config = dict(
    n_head=4,
    vocab_size=885,
    activation='silu',
    norm='layernorm',
    norm_place='pre',
    parallel_block=True,
    init='normal',
    init_std_o=0.0,
    lr_head=0.0052,
    warmup_steps=200,
    final_lr_fraction=0.1,
    batch_tokens=32768,
    doc_mask=True,
)
MLP neurons of a small language model. Each row is named by its layer, matrix (up: input weights) and neuron, and shows model dimensions 32-127. Each number is 50 + 10 x the weight over its row's rms, rounded and kept within 0 to 99.
After each neuron's rows, "fires in" lists the words (lower case) most often at its 100 highest values on Wikipedia text that the model never trained on.

L3.up649:47 54 73 47 53 44 43 41 56 44 54 49 52 34 65 49 61 53 54 40 54 49 56 41 45 54 58 61 55 56 64 35 22 49 43 45 66 62 39 35 46 42 43 43 63 62 71 57 54 53 31 62 73 29 42 43 68 66 58 33 57 35 31 46 54 58 42 26 57 39 53 49 52 45 41 37 33 44 49 60 60 46 43 62 58 58 59 36 55 61 53 50 51 56 52 59
fires in: "two", "telugu"

L3.up158:35 56 69 47 42 30 33 46 51 48 56 16 53 27 75 46 40 35 20 48 52 55 45 55 69 55 60 54 57 59 41 41 48 59 54 57 58 49 45 46 64 56 51 37 54 74 65 41 44 58 52 72 53 39 45 55 46 39 55 38 47 51 43 38 57 47 43 48 47 68 38 61 40 54 31 40 44 44 41 49 59 62 49 43 73 59 46 39 44 62 44 57 46 58 53 38
fires in: "which", "also", "april", "who", "while", "apps"

L3.up370:36 75 50 56 52 63 62 55 29 52 58 48 22 25 49 63 61 56 48 42 46 49 64 47 36 44 59 46 33 48 64 31 55 51 43 53 72 47 53 52 41 52 43 56 53 39 65 45 59 72 41 59 41 41 54 43 70 72 64 64 62 56 49 86 58 57 32 44 59 34 46 51 44 55 29 54 50 46 63 51 53 46 49 61 67 41 45 58 44 47 54 56 45 67 71 32
fires in: "as", "music", "museum", "musical"

L2.up144:43 50 41 63 71 72 47 34 58 62 38 43 35 52 59 66 62 58 44 69 60 52 50 58 49 48 59 55 44 43 46 53 47 56 54 61 53 53 48 51 61 53 48 48 52 46 60 57 46 54 29 39 38 45 46 52 62 44 56 45 43 58 63 62 67 55 33 44 65 64 61 44 54 49 33 46 45 56 47 44 42 40 40 54 40 63 57 57 47 70 52 55 39 47 45 47
fires in: "january", "march", "microbiologist", "may", "mass"

L3.up754:35 39 63 64 49 60 42 35 42 67 47 55 55 54 53 36 37 48 54 46 21 35 52 36 41 48 72 62 61 60 59 48 53 51 55 49 71 43 30 64 54 50 46 40 40 62 49 48 34 54 52 51 43 43 49 56 53 59 48 49 25 61 50 60 46 40 56 53 36 49 52 38 32 57 54 44 46 56 53 57 39 30 59 60 77 58 48 53 43 45 30 60 72 42 57 57
fires in: "international", "goals", "goal", "gebhard", "lifeboats"

L2.up83:50 54 50 78 64 58 61 53 49 64 56 34 50 51 55 55 46 38 38 65 27 54 34 43 45 40 40 40 48 60 59 62 63 47 39 60 52 54 43 59 44 43 53 45 54 67 39 65 31 55 57 51 47 58 51 43 45 54 53 29 59 50 54 59 61 45 38 52 46 39 53 51 47 44 36 51 61 49 76 56 51 56 51 68 46 34 59 34 54 31 38 45 47 53 56 56
fires in: "their", "three", "third", "greek"

L3.up597:64 56 44 45 37 59 54 51 66 37 49 42 52 58 60 55 49 54 39 40 31 39 40 46 52 44 47 65 59 61 68 48 37 44 25 48 47 62 41 49 68 45 37 56 61 47 76 50 49 50 57 50 39 67 53 44 57 47 54 45 49 50 49 45 62 60 51 54 67 55 63 48 52 55 61 59 59 51 30 48 44 44 28 63 54 62 64 28 43 54 55 57 52 39 27 49
fires in: "american", "among", "america", "and", "anderson"

L3.up385:40 42 55 48 35 44 57 54 51 31 58 36 40 49 48 47 55 46 47 45 51 55 62 47 36 53 45 51 40 39 62 57 65 61 35 52 57 49 38 48 67 40 56 46 54 50 70 66 57 44 48 42 59 47 38 66 50 44 41 36 58 46 24 45 56 51 69 43 43 60 36 54 47 39 67 47 39 54 42 58 20 53 60 76 34 40 37 37 38 53 73 53 53 42 61 62
fires in: "are", "most", "through", "mostly", "josé", "height"

L7.up159:50 57 53 55 52 56 43 25 60 40 54 50 56 46 51 60 38 35 29 43 46 48 66 44 53 45 45 68 61 38 36 55 55 40 46 47 53 54 42 44 56 29 49 57 47 58 49 30 49 56 45 43 32 51 50 34 57 54 51 61 62 44 40 40 46 52 71 60 47 63 59 59 48 50 45 58 40 55 56 63 60 43 42 60 52 24 69 73 30 75 45 62 46 37 57 36
fires in: "after", "against", "title", "before"

L2.up340:50 55 45 39 74 80 32 51 55 52 46 56 58 42 50 51 52 61 53 50 52 79 58 49 49 48 54 56 58 47 54 43 52 42 36 44 38 53 44 43 55 48 55 47 53 51 57 41 35 48 42 37 45 40 51 77 72 44 53 46 68 54 54 48 41 55 59 56 48 57 49 29 46 39 57 71 72 56 44 33 49 44 55 57 41 44 40 60 41 30 44 53 54 69 58 40
fires in: "were", "written", "writing"

L3.up526:52 70 63 53 42 51 39 38 49 40 51 46 59 45 71 63 46 39 52 52 45 54 41 48 61 52 57 58 45 59 36 55 56 28 80 42 62 48 24 52 48 49 20 57 39 21 36 34 57 38 68 54 43 45 70 61 50 60 48 51 52 49 50 53 27 38 40 36 66 65 57 63 48 56 55 53 53 51 54 47 48 45 51 46 55 47 50 29 59 52 45 67 39 45 40 56
fires in: "including", "include", "will", "included", "academy", "grade"

L9.up653:73 35 60 58 47 58 52 49 43 51 47 61 50 40 67 45 49 57 46 67 50 47 48 43 43 39 48 53 54 58 52 51 42 81 42 60 44 54 52 53 62 42 37 34 51 60 46 30 54 48 43 58 41 56 48 42 48 65 50 34 44 60 45 54 61 49 50 37 37 32 45 56 58 25 35 55 51 49 55 71 61 44 50 46 54 61 36 66 43 72 42 54 49 37 53 50
fires in: "of", "in"

L7.up241:39 33 49 43 43 63 56 67 39 47 58 41 62 58 47 60 62 61 58 50 37 56 34 42 69 41 50 57 50 52 49 28 44 57 50 35 42 42 56 76 74 53 47 51 50 57 46 26 49 61 49 50 43 34 49 62 46 45 42 43 52 40 48 37 42 48 59 41 56 44 35 53 52 58 63 53 49 38 39 59 65 44 42 46 28 70 54 54 42 58 53 58 26 48 55 40
fires in: "to", "air", "december", "freeman", "not"

L7.up644:54 31 39 53 40 62 56 53 62 51 48 37 61 53 38 62 54 53 53 52 53 41 45 44 49 47 47 45 54 40 33 47 58 39 40 45 53 53 68 67 41 56 43 60 58 52 64 30 77 57 53 36 31 46 60 54 53 60 51 54 56 47 50 52 62 56 44 51 48 61 38 34 63 50 48 55 38 32 28 68 47 54 43 40 61 50 46 43 59 62 54 52 28 37 45 54
fires in: "she", "shell", "species", "space", "mi", "venue"

L3.up439:67 74 48 64 47 62 37 59 37 56 64 39 40 62 63 59 67 36 55 50 51 47 61 37 43 80 37 46 49 45 61 45 57 50 54 38 51 46 39 57 37 61 50 38 40 47 43 39 65 56 41 39 49 50 61 72 46 66 57 63 35 53 53 53 54 66 55 49 52 46 47 39 60 48 30 47 48 46 49 46 66 45 61 77 64 60 32 57 64 64 37 37 57 50 37 67
fires in: "september", "division", "july", "october", "uk", "birth"

L3.up448:57 53 67 57 64 62 54 66 39 35 38 56 59 62 60 55 51 48 52 55 50 42 42 51 46 41 38 61 45 53 60 68 55 52 51 45 74 56 64 58 67 49 36 40 51 47 58 49 40 50 44 28 59 70 41 57 42 47 58 39 51 57 41 50 73 55 45 59 47 53 53 52 53 36 60 68 57 59 46 39 64 55 43 47 59 61 43 52 61 56 50 47 49 54 58 55
fires in: "has", "had", "indian"

L2.up491:57 54 51 51 49 60 43 31 53 54 53 59 37 50 42 52 63 48 62 47 46 41 46 60 52 51 52 44 43 57 46 29 46 48 51 53 50 61 40 32 47 56 38 65 55 61 55 67 49 53 49 45 42 60 67 33 73 63 44 45 46 35 37 49 53 47 42 47 43 50 65 46 28 45 37 52 66 38 43 69 52 51 49 42 46 64 39 51 53 43 65 41 47 37 51 59
fires in: "season", "official", "seasons", "ofakim", "officer"

L3.up450:27 47 64 49 56 35 55 52 47 63 42 42 33 41 58 50 38 64 50 23 43 38 44 44 42 58 50 39 67 46 62 48 46 48 46 64 41 41 56 48 38 43 52 46 55 44 43 38 39 61 32 51 57 43 47 45 60 44 54 67 65 34 31 45 62 42 56 42 56 66 44 50 50 51 52 46 39 51 34 44 31 50 53 54 66 73 41 48 39 64 65 58 52 36 48 48
fires in: "two", "track"

L2.up447:46 64 56 55 56 57 63 69 48 57 53 33 47 35 42 50 47 31 33 64 63 65 43 23 73 48 39 48 59 52 67 49 43 58 37 38 63 48 60 65 49 39 55 40 44 65 54 41 57 40 35 53 48 53 44 52 34 54 31 36 37 44 46 47 43 57 52 50 48 70 45 54 64 55 45 58 61 30 46 44 43 56 56 52 60 45 62 38 35 52 45 39 49 48 41 59
fires in: "their", "required"

L3.up131:50 66 58 36 42 49 36 44 51 48 43 48 36 50 57 51 63 51 45 47 48 43 58 57 46 52 67 62 59 41 49 62 60 37 63 65 28 59 60 35 66 35 49 42 37 57 54 40 53 50 55 48 32 38 50 51 59 55 48 42 46 55 29 68 56 55 41 39 47 52 50 35 54 38 37 41 56 39 24 33 49 52 37 52 72 59 38 42 51 74 39 41 51 42 54 46
fires in: "which", "microbiologist", "five"

L7.up77:37 37 47 59 40 36 31 55 52 44 58 49 43 52 63 46 45 51 56 39 48 53 48 53 51 37 55 42 53 52 68 41 62 35 36 36 65 40 35 41 34 53 41 54 47 45 60 40 53 46 69 41 58 51 48 54 51 62 48 49 39 62 43 52 41 61 52 39 71 49 35 33 69 61 45 57 37 35 52 61 43 32 48 64 41 42 60 47 54 48 57 45 20 49 58 53
fires in: "which", "generally", "would"

L7.up329:47 52 56 39 61 58 38 33 45 32 71 49 59 68 44 52 40 52 66 47 42 77 61 45 58 59 57 62 56 19 47 45 49 43 63 76 56 51 58 50 44 36 67 61 51 49 37 46 48 59 37 46 32 35 32 44 52 51 62 39 61 50 48 36 53 43 55 59 33 54 43 58 42 52 62 59 52 48 44 66 60 60 47 61 50 40 45 64 60 48 39 67 59 34 51 46
fires in: "december", "september", "female", "century", "church"

L9.up90:26 33 61 63 60 52 45 64 60 32 65 54 55 45 41 61 49 61 64 48 26 45 40 50 49 44 59 64 35 44 45 53 44 45 47 63 62 48 61 53 70 36 72 46 42 49 52 39 69 46 61 54 60 39 36 52 39 36 67 61 45 69 50 59 72 51 46 43 39 40 48 51 35 45 57 48 60 32 49 52 56 41 35 37 48 57 62 67 52 47 47 63 44 60 46 63
fires in: "after", "as", "during", "was", "following", "with"

L2.up90:37 48 59 46 58 62 61 33 53 53 38 38 43 60 38 67 54 53 45 40 60 35 43 38 41 56 62 65 59 40 62 30 59 43 54 62 64 49 61 48 45 24 61 72 59 56 77 47 51 59 63 42 52 54 56 40 40 59 36 48 61 51 62 47 32 41 38 59 58 63 47 65 55 53 46 46 48 64 47 69 53 40 43 58 52 50 49 50 47 64 44 45 46 46 39 52
fires in: "where", "when", "would", "lord"

L3.up423:64 48 54 52 43 51 64 46 50 59 81 61 48 32 61 76 49 25 55 67 28 33 33 39 50 64 61 37 59 38 49 52 58 39 59 62 31 45 56 41 55 55 55 43 52 41 59 43 57 65 53 62 47 46 45 39 46 53 63 43 57 69 52 50 37 39 38 35 58 54 56 62 31 56 47 61 51 57 44 46 53 62 46 45 47 56 59 49 43 45 41 42 49 55 57 52
fires in: "career", "released", "near", "release", "nearby", "car"

L2.up670:50 58 59 54 50 46 66 47 52 45 49 49 45 50 45 63 47 58 61 50 44 53 46 48 46 43 46 35 43 36 47 50 48 48 58 59 42 68 38 48 47 46 36 65 41 48 56 47 54 33 53 32 43 45 47 49 78 43 56 49 58 54 34 40 57 64 34 52 64 49 48 51 41 48 48 58 49 54 32 54 48 21 41 46 54 53 41 33 56 59 51 43 67 52 52 41
fires in: "for", "forces", "formed"

L7.up111:43 59 55 41 54 44 28 43 49 45 63 56 44 42 46 58 53 60 48 52 51 63 43 50 41 53 33 57 57 49 60 40 61 61 63 66 49 60 51 48 60 49 55 66 46 59 57 30 59 48 32 56 42 40 59 62 39 43 48 60 57 53 42 46 51 50 41 57 37 51 52 40 56 44 43 53 70 47 75 59 43 38 75 48 53 43 45 44 39 48 65 43 51 50 52 64
fires in: "first", "railway", "marine", "art", "macy"

L3.up614:63 42 38 53 43 53 62 49 52 50 59 69 62 52 46 54 54 47 37 61 36 61 39 49 63 44 44 48 46 71 38 53 54 53 51 50 48 45 46 31 53 46 61 45 60 62 57 53 19 55 68 43 34 29 48 43 45 61 64 35 51 46 33 49 65 42 51 50 57 56 50 49 44 50 43 56 49 62 45 47 50 40 40 51 50 33 35 39 35 29 48 60 46 56 46 50
fires in: "the", "there"

L2.up206:53 54 44 33 33 66 43 43 38 60 49 49 64 49 50 38 41 43 47 44 38 62 52 64 59 47 43 48 53 59 45 53 61 43 44 55 52 58 41 42 67 58 43 46 48 56 39 53 29 40 54 55 45 50 60 48 49 48 31 39 40 30 38 56 50 43 37 68 63 40 53 55 59 52 50 64 42 46 53 52 18 53 53 61 51 80 28 60 37 58 50 54 36 33 58 46
fires in: "season", "seasons", "railway", "railroad", "scholarship"

L2.up191:34 65 57 48 62 59 39 49 52 59 46 42 46 56 31 63 61 33 46 57 34 62 60 50 43 62 47 56 55 35 53 63 56 64 49 50 35 35 55 55 43 29 57 52 39 54 45 33 42 72 56 57 55 44 41 53 42 51 57 32 46 68 48 31 43 45 41 35 48 46 46 50 39 61 55 52 77 48 45 54 48 42 50 51 72 69 42 63 52 63 56 60 51 48 56 50
fires in: "which", "office", "offices", "except"

L2.up400:45 42 54 63 46 47 52 30 55 55 43 62 43 45 49 58 39 53 53 53 44 46 56 51 42 66 44 65 65 51 54 58 44 50 57 34 31 44 52 64 53 46 44 39 50 58 55 28 56 63 54 46 36 46 18 62 42 59 32 48 66 50 45 51 40 44 50 48 28 47 45 47 48 70 48 52 53 51 38 49 62 42 58 25 59 58 52 47 35 47 50 67 32 50 67 50
fires in: "first", "music", "museum", "line"

L3.up83:59 47 44 25 49 42 52 58 29 52 50 57 34 51 33 51 53 32 50 64 49 59 50 56 44 37 35 37 62 69 51 50 56 54 55 49 42 49 48 61 56 20 48 53 50 51 56 52 37 46 76 53 44 47 49 52 51 48 45 57 54 57 13 45 54 41 57 61 66 67 56 32 48 31 55 49 46 39 60 52 61 45 43 47 54 60 62 48 52 28 41 62 46 41 58 63
fires in: "from"

L2.up4:35 46 55 47 42 70 34 58 60 44 43 30 48 44 49 56 41 50 64 51 46 55 46 56 49 48 47 62 50 68 50 55 59 35 63 49 50 34 47 47 52 38 56 50 70 48 60 48 49 56 80 60 63 40 34 36 63 48 39 31 47 55 53 49 48 46 35 49 34 64 60 48 43 54 36 53 61 36 59 45 34 55 30 36 41 52 57 51 76 44 45 45 67 55 54 43
fires in: "has", "during", "it"

L2.up689:45 46 53 33 47 46 42 48 53 51 53 61 49 43 40 53 52 57 46 53 34 70 59 67 31 35 44 46 66 54 66 59 55 41 67 55 47 45 43 54 51 38 57 40 66 47 55 40 44 32 57 50 46 43 56 64 60 51 51 37 51 64 42 35 47 49 34 50 57 38 35 48 59 24 43 51 58 52 47 33 41 54 44 37 58 37 63 46 60 59 53 49 61 67 46 64
fires in: "from", "film"

L2.up273:41 39 42 46 39 44 35 58 36 54 56 55 47 52 50 51 42 66 35 49 43 60 61 52 58 58 50 33 48 53 47 56 49 55 34 42 45 48 37 45 55 49 37 61 42 51 58 67 56 38 74 48 54 27 57 70 45 47 58 45 42 67 25 47 44 53 46 50 56 41 51 36 73 54 45 44 51 61 49 49 69 77 42 35 73 39 58 45 48 32 60 47 43 49 45 62
fires in: "august", "australia", "australian", "augustus", "dariusz", "appeared"

L3.up700:66 48 34 47 58 54 42 57 44 51 59 46 40 65 58 37 55 57 44 40 38 47 60 36 43 48 61 47 60 51 50 42 57 55 65 43 36 54 43 33 47 44 66 46 50 60 53 53 63 49 40 43 52 53 64 48 41 55 40 42 54 55 43 50 32 39 66 60 59 51 39 61 54 51 54 47 47 42 56 44 56 50 46 50 42 58 55 32 63 50 36 46 28 41 46 70
fires in: "university", "high", "tournament"

L10.up369:36 29 54 49 31 52 39 64 65 60 42 54 34 45 64 49 48 49 50 51 46 68 66 61 25 55 47 48 51 51 40 37 59 42 40 54 66 37 52 31 40 61 60 34 53 58 59 50 48 49 61 51 37 52 56 57 47 55 73 35 69 76 45 39 39 42 44 50 61 52 37 55 55 52 48 40 54 72 46 36 60 33 49 53 51 50 42 69 46 44 63 42 62 43 52 52
fires in: "and"

L2.up600:51 48 58 50 61 70 42 67 65 35 35 46 37 55 48 54 41 42 46 54 39 62 48 58 46 58 44 64 35 36 35 43 48 42 43 29 40 53 56 52 61 28 33 67 36 56 56 48 62 44 42 57 44 45 59 45 58 52 62 47 62 24 47 56 40 53 53 55 48 58 56 63 48 37 37 68 64 56 49 38 32 54 49 42 38 36 59 40 54 50 49 38 38 52 30 56
fires in: "and"

L2.up678:50 40 89 47 49 51 49 38 54 34 40 52 36 49 56 55 41 60 45 66 50 67 58 50 50 37 53 47 23 49 59 53 52 54 60 58 50 49 52 58 57 45 44 49 34 41 55 72 58 40 42 54 52 54 36 68 49 29 47 55 75 54 35 68 49 54 47 42 42 55 55 45 41 69 40 56 48 60 41 43 61 49 30 40 66 58 55 38 47 50 58 51 38 26 44 47
fires in: "had", "held", "could"

L8.up177:42 39 65 58 43 76 59 51 54 42 45 69 41 34 53 58 47 56 57 46 42 59 48 60 51 42 40 50 52 42 25 48 43 45 39 54 68 58 48 60 63 36 42 34 57 66 56 46 45 46 30 58 57 42 63 45 54 47 57 35 46 55 43 50 57 51 46 36 40 50 48 51 67 46 53 51 42 31 54 47 58 56 42 55 59 42 56 76 54 55 39 53 46 58 58 46
fires in: "by", "with", "during", "take"

L7.up356:61 44 44 32 61 63 45 31 39 36 56 69 51 49 48 44 49 49 38 47 22 82 49 37 58 60 62 46 42 51 66 46 54 49 36 44 59 46 43 49 46 27 58 50 46 51 51 38 38 51 56 73 63 65 59 50 57 44 41 54 42 37 47 56 62 55 40 66 49 47 44 50 31 53 42 39 72 49 44 45 48 46 42 53 54 44 66 53 37 65 70 52 41 60 53 47
fires in: "his", "her", "yes"

L3.up679:43 53 69 66 40 48 43 56 57 39 38 51 44 53 44 55 52 51 57 69 52 50 26 33 61 61 54 58 61 46 55 49 39 45 42 50 42 46 43 56 46 63 41 48 64 48 69 52 38 45 37 40 54 61 37 61 61 57 57 31 69 44 51 44 47 47 36 58 49 33 54 50 65 41 53 63 46 48 58 52 39 43 60 55 62 68 53 27 53 67 33 44 28 39 73 49
fires in: "to", "could", "may", "top", "town"

L8.up291:60 53 68 75 54 48 55 57 54 65 47 38 31 43 65 60 40 54 44 37 36 57 63 43 47 53 43 61 37 58 47 54 59 45 50 43 43 55 70 58 38 59 51 58 80 48 46 39 35 50 70 27 42 52 60 44 58 51 68 53 45 45 46 45 51 37 49 47 37 47 45 44 50 65 50 57 64 58 39 53 41 47 64 59 39 34 36 54 40 50 56 63 47 38 46 55
fires in: "as", "took", "book", "writing"

L2.up184:57 55 62 52 26 59 46 35 26 53 35 47 52 47 56 52 44 67 54 55 52 47 34 67 61 44 60 55 54 62 56 48 55 26 28 48 59 48 45 50 31 50 41 20 43 45 48 47 40 50 65 54 48 60 51 60 48 38 48 44 52 44 21 49 60 53 50 46 53 63 44 48 58 52 57 50 58 35 49 50 39 62 45 56 36 60 36 61 43 53 31 57 54 48 39 47
fires in: "it", "has", "he", "which"

L2.up436:48 51 44 48 63 59 50 59 46 44 45 51 48 47 69 35 54 43 43 50 57 39 52 74 50 61 69 46 40 59 43 57 27 50 44 63 45 63 48 44 66 54 58 48 41 45 57 36 56 38 63 51 45 52 44 58 65 43 57 55 37 60 53 52 52 68 57 52 54 61 45 40 49 41 55 31 51 45 47 61 43 59 56 62 53 67 31 41 53 59 71 53 36 54 38 39
fires in: "after", "suburb", "african", "africa", "because"

L8.up416:59 57 50 55 64 45 43 49 57 52 51 31 54 44 37 51 45 54 47 50 54 62 53 58 35 52 42 48 39 50 45 53 63 60 53 62 47 56 51 66 77 44 34 62 44 53 35 47 45 35 61 41 51 54 82 41 40 69 40 49 40 54 35 58 45 44 40 55 50 45 70 44 55 50 29 43 62 79 46 54 44 54 56 52 55 63 50 35 48 57 41 62 43 53 40 52
fires in: "include", "including", "included", "between", "bucurești", "thoracefasciella"

L3.up161:46 49 42 56 50 66 27 54 45 59 61 53 50 58 76 48 47 59 59 50 37 46 47 26 48 47 57 37 53 45 43 58 57 53 68 74 54 40 43 54 44 48 45 26 50 67 62 55 48 53 50 64 47 53 52 45 40 54 44 39 65 59 47 41 52 34 59 36 56 41 49 38 51 42 30 49 59 44 55 56 50 56 51 58 50 72 48 47 62 62 37 50 59 39 36 75
fires in: "league", "released", "capital", "release", "female"

L10.up374:38 54 65 45 37 71 25 43 49 47 43 46 63 56 49 40 38 53 27 41 60 69 57 65 52 43 53 45 42 67 54 41 49 50 44 64 35 50 51 34 52 50 50 53 47 36 77 51 55 28 56 46 52 63 68 56 45 48 43 49 48 53 47 53 59 46 39 47 61 59 55 46 61 44 57 44 43 72 47 52 54 57 35 64 54 47 36 31 53 49 42 45 54 52 37 43
fires in: "would", "could", "not", "may", "will", "t"

L7.up130:43 45 50 56 42 55 40 56 37 43 63 40 38 43 49 54 62 40 37 52 37 42 65 37 67 40 55 29 63 44 50 34 58 48 51 71 32 43 58 58 65 54 33 47 50 60 38 41 59 48 53 42 41 62 43 50 61 43 56 24 53 49 47 43 49 62 53 41 55 71 53 52 49 72 47 39 55 54 52 41 53 39 57 45 35 75 34 57 48 51 53 58 61 48 51 48
fires in: "american", "academy", "art", "arts", "february", "america"

L2.up27:37 44 68 56 60 34 68 44 44 57 53 50 50 59 27 42 70 44 44 50 66 44 42 52 24 54 45 64 42 57 59 34 54 48 44 67 57 55 30 57 69 44 38 32 48 49 60 37 55 53 38 43 49 50 41 50 35 39 37 43 67 53 48 55 40 55 65 46 60 49 48 53 46 46 41 59 58 56 66 58 57 39 49 50 48 48 53 47 49 59 61 60 46 54 74 48
fires in: "first", "player"

L8.up175:43 65 34 63 46 43 35 55 59 55 49 41 41 50 48 36 54 76 59 50 50 59 32 57 59 40 47 57 52 49 63 58 57 45 47 53 60 37 43 41 62 48 42 33 46 59 49 42 48 54 78 28 53 57 37 43 64 46 40 47 50 50 59 48 43 41 32 56 49 60 55 49 56 58 42 57 46 42 43 59 56 52 49 53 46 60 38 26 49 47 47 51 60 44 37 49
fires in: "it", "there"

L2.up751:55 54 62 49 47 43 55 47 55 45 54 55 53 28 44 54 53 60 50 58 61 66 53 45 62 48 40 47 44 46 54 50 27 39 45 59 55 18 50 42 48 58 68 52 55 43 70 55 57 61 51 52 60 52 43 44 49 54 78 69 28 48 59 42 50 49 35 38 44 38 58 48 57 40 39 40 45 63 55 69 43 44 30 56 55 54 51 48 47 62 52 55 43 36 41 59
fires in: "team", "television", "teams", "texas", "telugu", "age"

L9.up346:54 42 64 48 53 57 32 51 51 43 50 56 47 54 62 62 58 72 69 61 54 36 42 29 46 57 52 48 48 47 60 50 66 52 42 48 36 60 49 43 64 45 56 39 46 53 33 41 49 57 42 40 52 65 54 47 58 67 51 53 44 51 50 44 54 52 46 43 49 19 53 48 40 36 49 47 47 53 40 55 81 61 70 51 46 38 47 70 39 57 47 43 43 33 61 40
fires in: "of", "these", "to", "since"

L3.up702:52 40 47 54 60 35 66 34 53 60 45 57 57 50 50 58 54 48 46 64 43 54 52 44 61 49 38 68 47 58 39 56 52 60 62 56 45 27 33 35 51 40 50 36 63 61 43 76 38 45 50 46 45 34 55 56 43 56 69 53 42 30 44 61 66 48 46 40 49 55 38 46 51 50 56 47 51 54 36 42 40 43 32 51 41 49 42 21 41 49 40 60 51 44 36 18
fires in: "the"

L3.up113:58 48 38 27 72 48 45 40 52 53 50 63 62 45 66 42 42 61 58 50 57 44 49 72 45 56 62 56 68 58 41 42 49 59 45 46 42 53 45 47 35 26 64 44 40 36 73 52 37 45 47 54 54 43 56 59 49 57 63 45 48 71 62 37 52 45 55 73 42 69 68 43 61 47 36 55 55 42 51 52 45 46 57 50 52 48 64 44 70 42 41 60 28 59 44 56
fires in: "team", "german", "same", "tournament", "teams", "germany"

L2.up403:55 48 45 62 67 61 47 54 57 42 58 58 68 58 47 50 33 34 51 46 54 52 50 55 31 43 40 71 37 44 45 51 45 25 47 47 51 53 46 45 42 38 59 50 33 45 69 43 49 55 55 52 46 47 57 46 51 45 45 45 57 43 27 54 51 48 44 56 50 63 42 45 58 39 39 67 73 33 28 54 32 52 55 35 44 59 68 50 43 47 58 52 58 47 45 48
fires in: "both", "before", "history", "when", "and", "been"

L2.up581:48 44 46 52 45 47 47 62 47 49 46 45 59 56 62 58 48 39 52 50 45 58 35 26 57 65 53 67 36 54 57 32 37 54 42 59 58 50 60 47 60 54 60 42 71 45 55 41 48 42 55 54 45 44 46 57 41 52 49 41 58 51 38 41 45 33 43 31 34 39 52 35 49 53 61 54 52 48 65 61 49 49 43 51 45 59 60 41 59 49 35 62 36 68 72 48
fires in: "to"

L3.up545:57 64 51 54 60 57 55 47 58 52 38 59 49 56 49 46 52 54 32 50 59 65 40 72 58 57 60 40 40 41 47 65 63 51 47 47 43 38 54 45 63 42 44 63 55 38 35 37 59 39 53 41 45 37 56 63 56 54 54 44 49 60 36 55 44 53 47 63 46 56 47 26 46 45 63 46 48 55 47 26 54 41 36 28 39 46 41 62 47 52 45 48 63 44 45 51
fires in: "were", "for"

L3.up410:49 66 55 54 51 42 54 48 38 54 53 45 68 38 38 59 60 51 54 48 47 41 39 52 49 63 54 53 66 45 40 45 45 36 44 40 45 38 43 58 54 48 35 51 54 69 63 53 59 61 54 56 52 52 42 39 62 57 67 33 49 76 39 36 72 52 32 56 48 57 52 44 37 61 34 37 35 60 31 42 49 52 43 52 54 53 52 76 55 61 54 55 46 51 48 49
fires in: "preceded", "well", "succeeded", "won", "score", "record"